config = dict(
    d_model=256,
    n_head=2,
    d_mlp=576,
    norm_eps=1e-05,
    tie_embeddings=False,
    init_std_down=0.0264,
    lr_mult_o=0.836,
    beta2=0.98,
    schedule='wsd',
    decay_fraction=1.0,
    final_lr_fraction=0.0,
    batch_tokens=131072,
)
MLP neurons of a small language model. Each row is named by its layer, matrix (gate and up: input weights) and neuron, and shows model dimensions 0-127. Each number is 500 + 50 x the weight over its row's rms, rounded and kept within 0 to 999. Numbers have three digits each. A neuron's up and down rows have the sign that makes its largest values positive.
After each neuron's rows, "fires after" lists the tokens most often just before its 100 highest values on Wikipedia text that the model never trained on.

L6.gate470:424501473529492589533510460523398463518492515435454486508528444457529429527524472597538588550484480525435580515504570497491547467515506545527600540445489550473497573522571519476515419437543437480466472448494502436562553532412470474441595527497558509551420405480541493449525508485452477466487530491515581484525523488458376604430501615450432505511482553556400494518578465477485593507514
L6.up470:576470578585517467548516426469485528556490544450532510480485534536470498515533538562492475518605524465522538503536552513514541594477488439498497507489569456567465566395487498487460488541555416516536491576497408436412447453519527411558516437457451402568557465533485509493491527513580597481549432446388588435502509492535433476451530564555453483479453466522580536571462528483562489419575
fires after: " Jo", " Ha", "J", "ch", "R", " Ri"

L12.gate266:585543573486507458513540495455494515465494494463547568473506463499552465568540517385437510465595618459447471515496545487525502460629510467479593549442525452462434559495583444559475514576471522548484492536511555488521504598437438515512540539462500493450567544554475503464543545492433514501478481606462437448436429501514553479535464476472486488405574503475460525574464385559543366486498
L12.up266:443466484567496482517447518551563528486446529478485371489509545494528522449511497543505475494436378454526469488504499462472431519565572452509530449443536478381519543426439495445453489499475462607540553451474555572492520499454554431418488602533442432583491558573447533512523526481463546522484448540436441474526412581452514427511501527526466391479566500531478454571448407508493537446472
fires after: " pro", " ", "re", "s", " 19", " de"

L4.gate360:488586606457548578433437568462558545466517559498461401507541474451429503516491452474562508527539523482445536429522470501425558550496562511463456438510554482537567537569474348496435524504451472520519526528501544488519463551474543487489418527611543554522528559508554532458573496560535530475540538540458496534489514546587486486573595591447435437463420441454539487402481570436465495446582
L4.up360:545540463470443353480476488486531420537505511552565534479527510459409528468494492397524439550545566504539499575489579488518534409528580492552511523566568533480526549464491465506466517394516464439457438484424441536578478459449543410463418495551432536591368462481477635519502473558515480405520446542509541470492509491591474472497581522468493509468517478515451527443441579540520590465402
fires after: " W", "W", " M", "w", "or"

L4.gate262:396498596432568483530548439453501591456536572543526474503446606462426529451443414509510508529540621427520520463503435434539494433488573459510485471489472425527427450437492467521469456455452397518462502436488516465516429450538447541585524478507482532575579557451461475555529524467550580476545484492486603496474462415501458499554342488582550564546532594422488503590540494531453544492564
L4.up262:534549419438561480572549502623464461513476592378531504500518523413526407456463488584500502533506520482531518498541487485387514503432468467478577502478514529481480463449448482460448547557352542492460472550550498555442471544502559533408604506445565484379500620449558500494546464500572499487391520456503520503536404438514424413449451515544560553436509528470461460544503480505497471503497
fires after: " |"

L9.gate459:402565465481496513499513525481354564517468523472576483556515423489505555487451472564475443535592480519448417477453541480511508621560434516478456492600588565498410419486555443522484534479488447595534547471536504487462517427417468503423418467588518506481540485452457458457493591578494607524421475465516479550521499554515520523466527450513547511428467494474443458476516521508435447482495
L9.up459:485583551501434537506537623600449571604453432558464483519587426515375480503493545399426472555527546510513528500429474500488562551538575468386502491650555547517491471453555462573417492416513465463546465536472536450438487504522595437488454563546543493549519572563525573482498489455432530454586442517618507439473512522471541557543446438560475540484506474529570428445528490501451509527454
fires after: "\n", " ", "|", " re", "C", " La"

L9.gate89:498531500542537440483489482457435506421493540418555534423539574480462491516490527574509578535469515487490437573549542446464552399487459413567374538551483520366536435418464456488428542511489552497577590537506448478444467438467409505437504451505562424459556512437415530373491435551389476431458483497511534536504359472556436446559554510448502476537545501501465445513478552426406495423474
L9.up89:588533511487528497554414453437477513566372489471497429507436674589523432432570525449476559457444550542540547441505404534576512448427467414470469491507518483545528487563508510494440600539464533537495431453462384531416417474540535394518488490579563499492443499457561552546496491502529556474559482509598514487538482528491443392539471480535510518549528460532494542502508410504469541550486
fires after: " |", ".", "s"

L2.gate221:548477557567487478430453487481450431450422500505558513510565452504514412497411529515486503536525547460369392549518526484553588492538519539457559546542620534547488511479576487492500420493523472551441429486473553438531577341539419509550497595477451555611492444487409485416619454506480497451456495535529535524589603465501544500579415488450515496468452498472504466537476426502489573481481
L2.up221:516515498548542525495523421532475525441483620521519492470529469480457485502492501563485473532521519516412448454562495444522484516581507522493569530459581563576391505578579524490391527494534478588483402467560385410514555420569542523524617465492483500572436445471510482442534469528514488458425436539451562597524481442398518484437548489465514543463441475421491463558520449524616537387500
fires after: " |", "|", "\n"

L9.gate142:495494450529512530458489525469458511504512520529527525496511510508506441447484447524575594493515448498513551560538565506386596491521448503562487533490547524411469574422568487451425594559447481439516503465450470551595460454497420538481485455486486551486534362585566490489553527540576497545524587463479539573492453505535501448510557508555550445518475468462484533513585504473445614429401
L9.up142:472484535511554495467469536512515622526563489484517442577576569494559534616486456522542540518493493476556610537530500522540552553513537542507455626445504470474517471541428471457568554533496450513429578473447529486506514453458479441430578576462511584452438515509459546515519554434526464502534382580562455470496449541479555477465528461498560448567640433578564480500493495521589411447556
fires after: "|", " "

L6.gate337:531488511535494484447438544512551519473523511607520453503636484564477449559549482511560510450502502455559462522490507443463395486432440533497493567522474490463492547501482552471498607490431388445401562490515503560475513526482531509548578530495490503522517433400405420568484536447548474484454411526473534552515535532421498546496513453463543512607551517595531507469495582526488476443536
L6.up337:502623517520462532448478487528504388493472450504508413504528574593515497476467498419420582511486486472483550506567519428523508483479475611502542482450528512454532487483425545579556525479478429524516487500547453481496503458556442490468367564507508588479418502488455513520411470482508481508484503476538521509503522486613499433443524554451550484557501543550382530500458508550500487462483
fires after: " de", " re", "s", "ef", "-", " Bri"

L9.gate523:473587510571482500373539510554604393532523427443507546533549578547500664444488524573513464530568469494519416428496519475474576444596551481549442513399499557531398518475390446453504567513502601432365460451461437480509480521545492486498460494469525513522430537566527503470492505576491529418555543477492434537435515487478475444481470456475496425494527535488415434548525405435547509446511
L9.up523:478555452518578522562538536462534458468518560520460481566500537571423488466491570487487395506464480455438584478445511504461471499532614574545331495507595520550547470393548527445545497534446538487630471576494481583517492477447502584541511457464508487504525439536512492502401524506429411412462549518443481359459608516610510528381454527481515525498536437482491463447538520589474584406458
fires after: ".", " La", " ", "po"

L3.gate428:434556526431551457495483505499484442575447549596531528539383542492504476472416451506543448444471463473527533435498577488477510479453555548537468475487499449501525447425533477453526467415510379421453469581525507545482472479567453526448450559539531441523546497467565558560445443507520546476576560571445562565568486459523566463461425489496481419478497543497467536497477543524388466534517
L3.up428:553514551447531458510510475424451470549513466535523470406388510562504464461481438428481529440505528508494447509395537471374567538462524560532517467518407374500487525461421505475500403523536453433410414539322493472455527506620484459456478480432526449521395499398530503542513491592524415490577560587463499487504529440538566536464436401492522436471557515571517527542476487527498462500513
fires after: "\n", " |", "C"

L4.gate214:392469603488542506550566491543425405565590548512481637547471445519536485527507451498486514563427476495485463463501467485456474546509526491544478510460492422474511431553499504520506505473463481376510457505526598477485402533508468444554547439509463525447420502471440459568488538533494551514452549436454534516498490557449587610509529520453424532466514503433482486456473506498415545463498
L4.up214:589480608567531492537485568499491448497516488549472613626568469534460511460367495479470558499519510491469459433398491486484513553480482572395496470526542483520527387539659456505581411514541470427536527473559475524482430547590530484446455421514415458518491473466481571559512522483539472582529535582498501510432502585476491505482456449495464462395449455489454494570430498477562416496537
fires after: "-", " ", "a", " |", " D", " d"

L2.gate470:497562497471491477492547464459474477600463572381535535511594429462440547448509581468520479532500583500491583511514562419483508510456488491473574514491422498510428441418481417516500498592506531461479422423446475565508385506534527544502504420499558492515424559451504544456456529498520441498552545614507511623432507509513547507482480419513472510571555447474486466444506412474558505406557
L2.up470:423620521547555608501538499521517471554421581526464513514522437480463513577410493578539465491534428525493523445441548521441505541577526589461576441469507482548452452529493473463459517522553553532532426541498519518530441465495441467489510528471539541400406486510535513466462491539518490464559554493455508448479542506490452513553555487409575488562583491549518517481524373418454536466490
fires after: " ", " 1", " a", "\\", " de"

L6.gate301:455565484456504473512557480372528458549505561490502526491546581467405484594433469484508573565512463509538494594494466538435555464451527493484536407453559600451490528467530406456380504532465476553553510535481537489510482508504535481487432548436489538563539495546461511500505450554513535473573554578461569514592567526545555519493514554432455543514512542445448442451544451551386544433505
L6.up301:497465507426512495502577418462352487481534524513536465529560516490534493425447511649485594555568529491534660569489477428444548428525506527672520439533571519405542527565601466496419502480462527489451523410438475509527426493494469355511511526445533595485489476574472495482482491434466505492500472480536452518497449520396536537553486438489569464539493523505540528580530537439453578510487
fires after: "–", "-", " ", " ("

L2.gate55:446597580346456490490476508490547507527379512489456500513464460462496522513426450546508484523475602461490584382476462471444533522609475438578538519575495501525478538485517492450524462545506517446416475609488493565425443501422505480460498502524546498423574506404489479507481560548466439494498463539388450574528419440470506478526492523486533460563559421413498474578514453528545509440528
L2.up55:511527570453508483581427558495492438514344505495524503539453507504548521539453587541448495445528521528537541434486448555555491486602466510445552458558493466528504585442493557546564514513512499446493410584501471575389472509506487559475507436529471405361550513512494591522514564607476463530529518512530518472524549569503560514524472517437619495613479473523424517503505436425496504530479
fires after: " ", "o", "ro"

L6.gate575:459547486477515493468535483428493625556587505472479475519561552401430494468651487534536461555567479434501479522465476431485496488525539456575560521448598491561495518549470510496512436447559507523527548546463469521457437542537516458493535572471552649529462471461511537494479420371503588490513547551472536550574527447561478448539492583447578454513458506473484415481548461538508524562465
L6.up575:486463499514443493564487540520434482535464558500549486442497561503494531449512477501474588541451480488474495589493502439476521499547585507621443437406506518501442418507488515413482473408435436562493471439445439427464563462566596556496547497581507460507407453506497511486536488549522587419525529538422474446464526537525485564469553525507510489484492588445485409505482510539428529427476
fires after: ".", " |"

L8.gate49:467478476539529476497495445446517532507528479572537435446532524425514520496591504479562570461440553453486471517547512471455476509463458489538567474376501461557470469549426501385471465508429455583514532521537497521481496509456537389514421495559539429503449534570499575472454447598502510496485469452480486578419530523479435526433513516444474497553539430386428489415522432471535470546506
L8.up49:512515604507504542468506479434582476491460485445463463552452539457480531540488524469441486541461557472493456435444579512534495500392510526544467501446424512494538569423479466440465521440485442536530410512575489592499539518532452487566424420483416451571533533505520553388494542481481469488491538435469484523554593463531488381452427612600523550532487468458557567402558528563550529475481
fires after: " |", ".", ")", ")."

L11.gate193:586499468470535441494397547460429437492538520441585598488457506473406594544575521488471497394530486502539505575561568515466553518444532584502435491505547481434406490427450490553454553496540421515494523532525542384580489467496485552524520438602460475537477484523474603430496541384468360487508483518501467478561518517567407510529488564508516525472530449465530545487505587490604403460508
L11.up193:448530522470488527501546551476455489504484506436463561509525556555460455474547472464453575520492367445491469534542512449472547525541415513542444553425441594537505504483444451576485480490437578583469601535541421486575475456552407584525551425375459509390425418408564552481520567613365475446454451524526487490583566532558469552455544522570607539512537512474486531426486392544417480492554
fires after: " de", " con", " De", " Con", "ho", "an"

L6.gate554:431587518472569459507520510486475581521409409548533466461463478528439446494489478489534438492552534442445474545539628550503476560486456450558532460536458511463513453477478400513459518451534488499545489549497559466570423537514449533418408503460439539561613521520567433511567517517541555529409510504433518510458492492534471557536418422502556513440483567551473567498535569574452543472474
L6.up554:500487574524474478500520538460565577540482559513493482502474548526450536503577544482509503598485498531475599506565480456554546517467547550390569526542434581465481534464499417476440479630517606436464561493480406585448471470494490500500530452500474530567535548471543426452558466597563439537465497552493529527544543509454501455555490418488468448536428558492526573637481546570521469518438
fires after: " F", " Go", " G", " Or", " 0"

L3.gate150:512582479428524527556446492455466424518526525504517448441557623473609522544500432433477543463545520563453463498560477520475545424509441531559446509498437427452497542413465529435564509489491556440520418483470601440487547497429468482478474615578474610537498528494447433453563588538554456484421497413462566571554487465570559452490556416449410441443522406464437482617429482475516506433425
L3.up150:580517446547538531616478539584519445496552532517581493499503594509494573539507548407428549523484459538499501515567511545505487384543489450479462415481497465472507522479457519470503462427450490506565469558540505470401453468549575568455500482583440513604485557499459532415568529525480512470526573486537505545520509420575551484368480496482320463468521479563420429530424456386499560403405
fires after: " |", "-", "|", " the", "ar"

L3.gate325:457480483517454589558562468566553560455435510517528456537414524503478466537512490489489526491442522511441596507552552539470432475597506395531522506519498525497511564552513425441520455481449504516513429493450470560427659521617425448562555544525442496466490589474459439456519473570471444532570558398463470441518625514514420490484523597504570485494473446489394437437568488460525483549597
L3.up325:493516467588543497465563459505434540532505488512511469482357529525473517469473515588478562444532524503432500602479495509510514452561391460496473431551466527493475533381563462513518484536546452466515481417400475503430599527556557492528397448477469530461545528469431346511542543567488484493469477445441514475527466510445564448546472535494495533495532558498402527536539412499597453477552
fires after: " 19", " March", " January", " November"

L8.gate213:440470529481450428506539519438445475522429573470524562533501539548486528490572479502473542555466528481492534537464565525435478474417621445693455469379538484507419437468518435471527467513429410568544563512512483572465442549503496431497587470597487501503551508440501488560437432556479549452618578528479475513590431509559522489469417549555454464523467492483518544507467509483446539361390
L8.up213:457495543453518506518434493440458467593392562443510447538562537515456504490572478472439559607466539453505518437459467562449481451371508493572551597412490426460461452499463455460449510413414482548475539518493407504463386516545493499453551582553483540525453476525521463452468474542547562480493580498508503599565517492607435324547481578538489454502465438555464517453473452482541483423534
fires after: ".", " |", ")."

L4.gate354:570455535479514467539569507488535425384529522478519469517516412557435447527478490562419678438539540487499483447516499577469521531589515430516522611577456489464469561449468472508501524471435477494504529517477475488418561502566621540593496506516514479486494384435472430451536515489631460514481562496448502564445390581501482530528483522436456535493560505524439456454555518468485477494488
L4.up354:501453465528572540472567446416535480544490542466563400488431374558489455537510531477514503552574551480467554569555513541529472515485522457504478495535581515508385567442621521563611387470563496575563458564424456472467570502454458524566540529515488481507497457558581556552468593514447476489506468445555494536484481535556625443585391518492452438493458481506522473461505449510435419446506
fires after: "s", " S", " |", " El"

L8.gate336:515423502472541554535457509438502542463428578494464411503443550501502435513503469477479489403415589415482428428445523503533452451523456418514511520582489472503489433431522499442463569418560518483430428525540484449526525548447466516545458491521492451535574500629449564447549440510472440420528537511479482530385391505468461510595527489511568538512500457431458415522443394530537443470544
L8.up336:500514482485542511538470508524500517473417451475561550456496592439527494530534491454492513575534601465459463509576437530545495482530507519560488397483534552487526439465542477477498479524516613627452473543556488555401405427521489469562497517399561440622563537482473505550415486444441484495517523497453489481518546548508498418459485582572506427466509461429555462541660498513450464460557
fires after: ",", ".", "O"

L2.gate1:455460496515458502441486503478547457457506525553429436500492550447546527493457472509458443442563443469506523421539456469583502479509600508434537497475442492535439583448610527499526609455434576494608506483481505594501654504512410530466549602556448494642455528503480480508526509538474451495477574427458516386514563528533503537513531630484474483500481560492505485452512589533428523506535
L2.up1:508532532506475470549574539467573443489496487528553473420447522522517514550560471523434546533588528543512461487490548489505534514486440484540488490536435472484545496456510446504502462487478537529472426460387502561459554596562515488462575426488551491482487539558520441442586442424543434491486557444427511509489507584542492531576528488578421575455462503617471485471545500546415431450486
fires after: " 19", ",", " January", " May", " February", " March"

L8.gate500:446495551528532427563558538518409463515470481501507484585468499485463569447480490496418499546453543502471544551504504423503626452506513385567533574454468423511513508457511447542450487522486497426508587541482502446394518614514562485561535509566400585508531507492498452479525551482531444454511464535475551434477602545516415502437459476538397603574454585536504445460494527482465621462592
L8.up500:373471455520489419454506547381555387491420445452502480536508559490476529425474628615556472555484484531531476534524516628576468478511459557544573526451402521434462525440458491483497481472511415515460506542481515494481423460615506542375477498487581532499501530501585462525431564428588513395511523447520519446489571522547475508547518495535399516429474531505517521536562504490518468510531
fires after: "s", "ve", "ra", " Ma", " Tra", " Lo"

L11.gate244:406488430449524587521520501516470486376519518435491565580454492495483523475479459491514503493443638505638587587461571503500568562505540524561481491506535525434475623561486490461467489554451551486488486410451528478519562528513485520501475484571483458503420526496594555544472533614571468537446502547492542511434532429541510518520452520576459462613450463536532494478497408471504577443500
L11.up244:485501510488439549471422517502540552571505434480541567557520491508492531546607486496527470577502422419534520486409493547503506431561531562569516531490538440560541523496502483443486415529448541427504553466425452487577435392464429460507534528491458528420494565512518559474503522450580571519452424554567585475481410577468504528462569556478430461531492492450481511429524473468481489490517
fires after: "|", "\n", " ", " ("

L4.gate355:382433597401492543433610505480528471493487560517443497423487546439477469425474507427478532531466515453494452369487513541514501461535545498606516536400523493464511436577429470519535464455580491489457564489590550551462463527477415451556475454451433575492440481521466426527429467518509463419522486488393484382557530389427410438561515502529545536500491459502518544486525509524501570579479
L4.up355:526503428409473515473511511497516453461600519439457555438609487551492545568513466467464523398499475511547452530450433440461513548453541558579553503487489415501552444474557518475553480481530409452502467481507472509460531534559392557543494447477431458586471508480518451518533514459462523437499480533479551537402458453534473567485458535561495405525472489524388638438545475580488462455614
fires after: "\n", "==", "i", " (", "-", "==="

L6.gate442:502463436527480423511482566597443416539503477502503578454540552495492478490510444474513498396559479456541476463479473451369501438509483467590451448475531501503509558543493456471524447473494523448516560492541483451426443577444538461508527492494401557552473480480492471522552545533498499516457543508547471568505564537456513540528455504474458588440482558455442477552473511553482519495565
L6.up442:472527465530495484504596507521588510522516431515487495389493543557505516481520577488580519478494468532526476459543526512540598572548449446445514593441489576489505566446579506551485478529558459497565500496557535441463474416520545474455578494502489546566327454507518567418419409532477417469582559614510470459607563493591511512443458557514493557467476502505465557549451562498529503544496
fires after: " S", "S", " Y", "L", " C"

L4.gate303:480476514522499493521512450497498414556406494554595456507569521531463448525533493544545628539510528441500477542526477563502598600523567402438473522496547498430526565492505465581492465476402508594426598507424387502416551469548508431586449491535517427604539463432459497624566505600485500436515469528477505564448433449470442520611437555514516504447514477467527533578425435482541508477533
L4.up303:508430531504443466497491538452430420565500488574450435494502547470581411575564480494587476607527564482383517544499495523425590447483558435529454532508588536520442525519413495473491439490457477530427553510428545508556583488569486468520480489496606444486499437494361459526482571524531580511472396547497470586544479492521400521574480513557455537483508483488507527474439529512445537513526
fires after: " S", "S", "t", "s", " m", "th"

L6.gate212:443476438518533566550459503528548476543465520429490572452624449562473496532477484484495509438457647449528466516517525500460486456607632490503486590515507517556411546510524471438452474588446498544462484444527482476512521439590536459521492462527479490435575533542494515464505538537499414472519574542535502488541516435495470592541429583502527462444534509472560561455460527472527487484627
L6.up212:405469617468489557555504515535514534528460481403444535416555482518538572488521540523492536542471546521497522492485493480487482569537414481496608566490362492540556523611472409519519412552424459425430537494488537504509460449540471442496523531551466504496381504507515437480487494525472418461548424544435551491482453503531437507446460371574539479508462527560492425529512435489467524497620
fires after: " de", " De", " ex", "s", " S"

L4.gate406:516559446442485417488490497570515551468514552540468484516484523494485468526463499495489494439479494621495536460437482516504497499519501456439515447485495487610467521432512464544519527619506556448479470411435584456483436576539477459539486590580507494520508411464591555516540480535618432537591539536453506518521482481505535588460464381479447576547484440452535488573415509491430492502559
L4.up406:541503466507442386509428509533457468412556512444431512501549468559494524471495480530495581538524498499584507569473560433473512448544465551556557455582559550582505520541562518523527611443527527513519426517485511521536495511500496479425432491512530505531441633475498464446568469390546517506503521563411608511504475536525512561557555404511515492546443546443526473527615612479577563529484
fires after: " T", "w", " W", " L", " Sh", "W"

L9.gate546:544453336364497472422560459548505511554519523468433544538508456431515423441508468468569475626428435502397548475555577516546596518602567453497525505487563480491455527589547518490446464635484466574502617455542543484525517443465538547489454550530476590533538438517543515486558457497493480435493434532541480540511453586510455463385471494531393563554472590526482526507551529564398483470462
L9.up546:505532465433558511622485425534637516447534580490519476535404503512507521460467503464565523460527565478464507526521445469512508556605407530532569538496491513519476503505541482551519489548571512556487521490529387490429512460535500536549577555511614467437452436610373464489581571465511456408518490528539535487546492560528579456426500513529459571539497594409475522547496488539521499462456
fires after: " |", " on", "|", " January", ","

L6.gate124:449494644481454475488525549365573503605442575515435397489500524510485533476521519495562502512422525500554479530429484562423553518471561467512459424550514496562473531532526525498433468435515486549435603476511513470552480540454389468443493534583517510444517420523474549528544554551503464476573471527474431415662439460534488505475524531439516452573405433378498563500526482486558524424565
L6.up124:554497491453382481456490516505470486433559441447510543532575410542408409473383477548546487455475472488391601423500494545499477467445560554473575397493513475535370554444530508501438467408536528517442499409509477509475517546517597530451555576605498501534506562473487527526563569422517550539493518499452420482456501563544594560490524597574540360551488592437430489415544446488587545406530
fires after: " ", " (", "y", "ha", " I", " P"

L2.gate257:540500502515471412424548499503539373568440427404537463406460511442489482497484415477489589475499525573496535499520461489471539512449448483540499438393486481545491539414527568535454532556493537499466457499506527424522473464480593455554397445561514428448511522508560585482508468508458541565525478454560616475524475561493423536605429472506491536420466448472497441528465364488486505494419
L2.up257:456528497518488464521492601555469525425531480503534511512403489412537522587491440504513469538426470394550453502431453445468533530493517571539451506418538502548550476518454418528479492518441546480545557492541486570459504514494481513563507507426556488617522516465487441496382456504450490498452521462511557431542596539494573482483410548529541513560584520455613568421448478521518569404530
fires after: "\n", ".", " "

L4.gate259:433554434508521487408527549449460534553476530613479401535464435541556497557462482462461557572444533476504517473496421536502426520439527450506414380462467468504437429542410451436483475522526465484513410511531543535468469525534471511558489532540528472464480407479489513550386483490461498416612450553504524439441502466449402441580447394500483549444569492546565554430476419505520489472459
L4.up259:556532508484461508592473576517471549484496503491445568397481432492548503518526546364376492448525491468537465550496484519505528569549539499495447497537520596490548555501535531427519467524599509481533487522470558562514575544444417499523471491461450467530507475487412589376486536412449475543525622482503409484483486371562439490556543569441568536558576474543508620395521553506525531518534
fires after: "\n", " C", "c", "ri", "==", "C"

L4.gate561:440484419447446584474470432541554429542554434552444538613528475521623443503468493533478442524532466567423534498523530501493523411603455469498537555486465534472489502502453499535535495526483559499458443517460488497514461560470487432493534547466445497477530485450557505501529527604566472432526506592486516579415608589456504498485491446478422523459462526493481508565504511476482463535465
L4.up561:502526557513461509549546504450489528466497536516535562423506658527483482466535517577542434497610517529479552541400519459546487496520456492468531552557591485483528418467467502510476551406484543528513454512424590507509414445505522509460589489595488528581397422556453489509461483530424517467500500591510483469404512528515473540450539540433502430545435609522469411368508521475436477511592
fires after: "N", "S", " S", "W", "or"

L8.gate533:399459420509529527480523471523556546548440571455446487552533564530487503467503510495535540488471521438484495487454539437643597486538455494677469509482519555524486408506508395462534523391543453495514537485530436394478477420467540513451455512524502510452505460429518533427466513483491527460484596472474534541529458519439597598533508482485470468505439518498467527483461442505395435504636
L8.up533:467550516538444500514507482595450482448571557498494564516555446550436493454554551461531465475488488548399560435440448551553551423569491485543577459500506517571531519459621397475436456497560455540525411528541415555546428585510573560419531527612428449488641477478593557459530462519569511555572506479543503522520520622554515519554439508468491477462493520488506467410467486501580454493542
fires after: " ", " Bra", "|"

L3.gate172:562549514464478515435592454489473465558518464623570559471499540427494507454465417417516490482537437482492462437504459486467518526556450526551470587443573505572522526509607536502424525483595630342551508394495510435561546569501417449446498503440526513449488460523523495606453479398444521532489500540453480566442544500479498510462470497503545458568454405501512471557466485542513398483453
L3.up172:444431489550423493495583485454471557535495465462523560539526414433456517469522457494531522418574456435472550518487438487502493523492381465518388492509567482525511455520452543569486569478538519455587461501485570447608425445560489487424541465495509550468416500507515515586447452444567581572565481525569476454498513475510488488577562546500552528492610404536529458479544483510469494466596
fires after: "\n", " ", ".", "s"

L9.gate140:403463435568492458420530493463469517472475472484503547548460524530502398577452482487531561410585451551531432545546442518568416463564491527509585492450450539438525591496545460453470646491397474529500599497571460569512503533565469484490539486512581483569585457585481552504534540460527518486459406560554402494492520555489520494542417541572455484625513501595479498490486316542486541592471
L9.up140:424579555638444434526545488528533454425468496574446506450507422489537486481510505576507517506489526462415519439509539421438483551536472526562471510460514511436554453398453435517450477508604453506489484514504434446495396443544449612359455452518451537542477535569542537414462554545494508468526479481480499496542510454471495544412415505504549390530411527497446475482457475511492450463465
fires after: " ", "s", " re", "al"

L2.gate391:394593520422590480481529475378505425515493514491508489447509489461450483498427457553459560532479594435440506413571514442444461425536543487525471473477541450513564515503526447470486452464458491484449466523524531548432451484422470466464519575593545503582432524421458568465517532472505537429512579503486513605535551460632472444527487486542460476488584479420463449469455444489539490506469
L2.up391:461473464492499459431553420539407488514492538478465443542380600525474559532598461529358514543541523444457437408581511459404513471477436483569429522455513414514503461476437481493443472412400409538490373512446516566422560545496523468451574499539527441529502547492470466509464484478510550462506556461496475537579481488579473472437462461616447553449480531518458433436478509529442479467490
fires after: " |"

L12.gate412:534579468628531588461514551447591509466475502443580462500472397450525468542554498553560537465488532587435561558533454468488528503467464434462558512503495499434480538498534519565494439489507492457482602515474473418599460501525600489469565430471458464608537524534469494387488556474545505455422456511458422537473449477516546436377517436565472483444479467504474376522465524457526492518510
L12.up412:471424573577567519378550496463482499438436434543513499451543560558561573446498499547536484522611384492397432585540541554451453549538562521449500403501489491432464431440593464494478544443470463488548441502459502550509481621461502474450466540498494517493498439561612478514512499519472403552509451542537445458486417521508485536483550546507446446514478573367501572536466481606421436493400
fires after: " the", " st", " ", " w", "The", "s"

L9.gate340:442508520578458560532542544497392493497435570591484507540452494535569555521533502481451503497492516437542497497521552551489425588573468526558447496500501512455505485434508551463496560527569508598525518498501504484487588473630511517459455557490505506478566507506470613462547459566439480450445550557551520461446504509560471600463475521512469555458453550463488572490467431539488409475468
L9.up340:424508368511551523438457534544517503467468489500515465582563583530529533453462506571494530485570529545526503566459495464491468566506547482561514479475486513440466498541545522515439487493413513546455520459568506462479492483547474393481504436494592462453478470598486525639501556534453544410477514487507524445537563514502528515480436554515510489396562525515372537363553531567484469439562
fires after: " as", ".", "s", "n", " Su"

L12.gate238:444516544452541542447506474401415445560444560419437467549506544511561473551478457536440523521435528507478488605549554475399453557510486523517446532478526482482468513477523426546472451466472477510442484415494544487488477429470462542425487536564571431534635476511507459531446512546526433458450457480413574446437518467503570442494435530591461535409523432472513447480425548555452530450505
L12.up238:475549569554539579488519497496488532558509448520556469461561577540514490565565513525438514427529513638444435479483560493526391520516472361502559503469588425534582513464514626548414498490510521559510493493437567510429523434517493561447516549499519492547472594561389559413555520554506474397527458583469411424555535473465458448575503579525435512468560515502546474508446499432486503479540
fires after: " ", "s", " S", " an", "o"

L9.gate419:545586431557516486471533547439497525512534568480481532501479403588439514557490514448522527613558543517544483476544505530446507489505541445530458531541482531494538598476501440466521488617446541574486568464498492526497467595498532469513449529641603518522480557400546475546516533542614519529517532496481559566598594485449528520585470487463479606445529499535512489455535504485564452447511
L9.up419:553579584509444498499504464417555462429463465465518475526446360459560494524421449491462557502523555496564438491600511506381414479505462575536451490536425525447599565428540409586487554471556526447435470457476527565508525542480568461543515507567584436510397516445458489412493493482516544536505425497491522493484598451486407526552541493436553495479507465550428385386511601464488536532434
fires after: "F", " F", " W", "W", " D"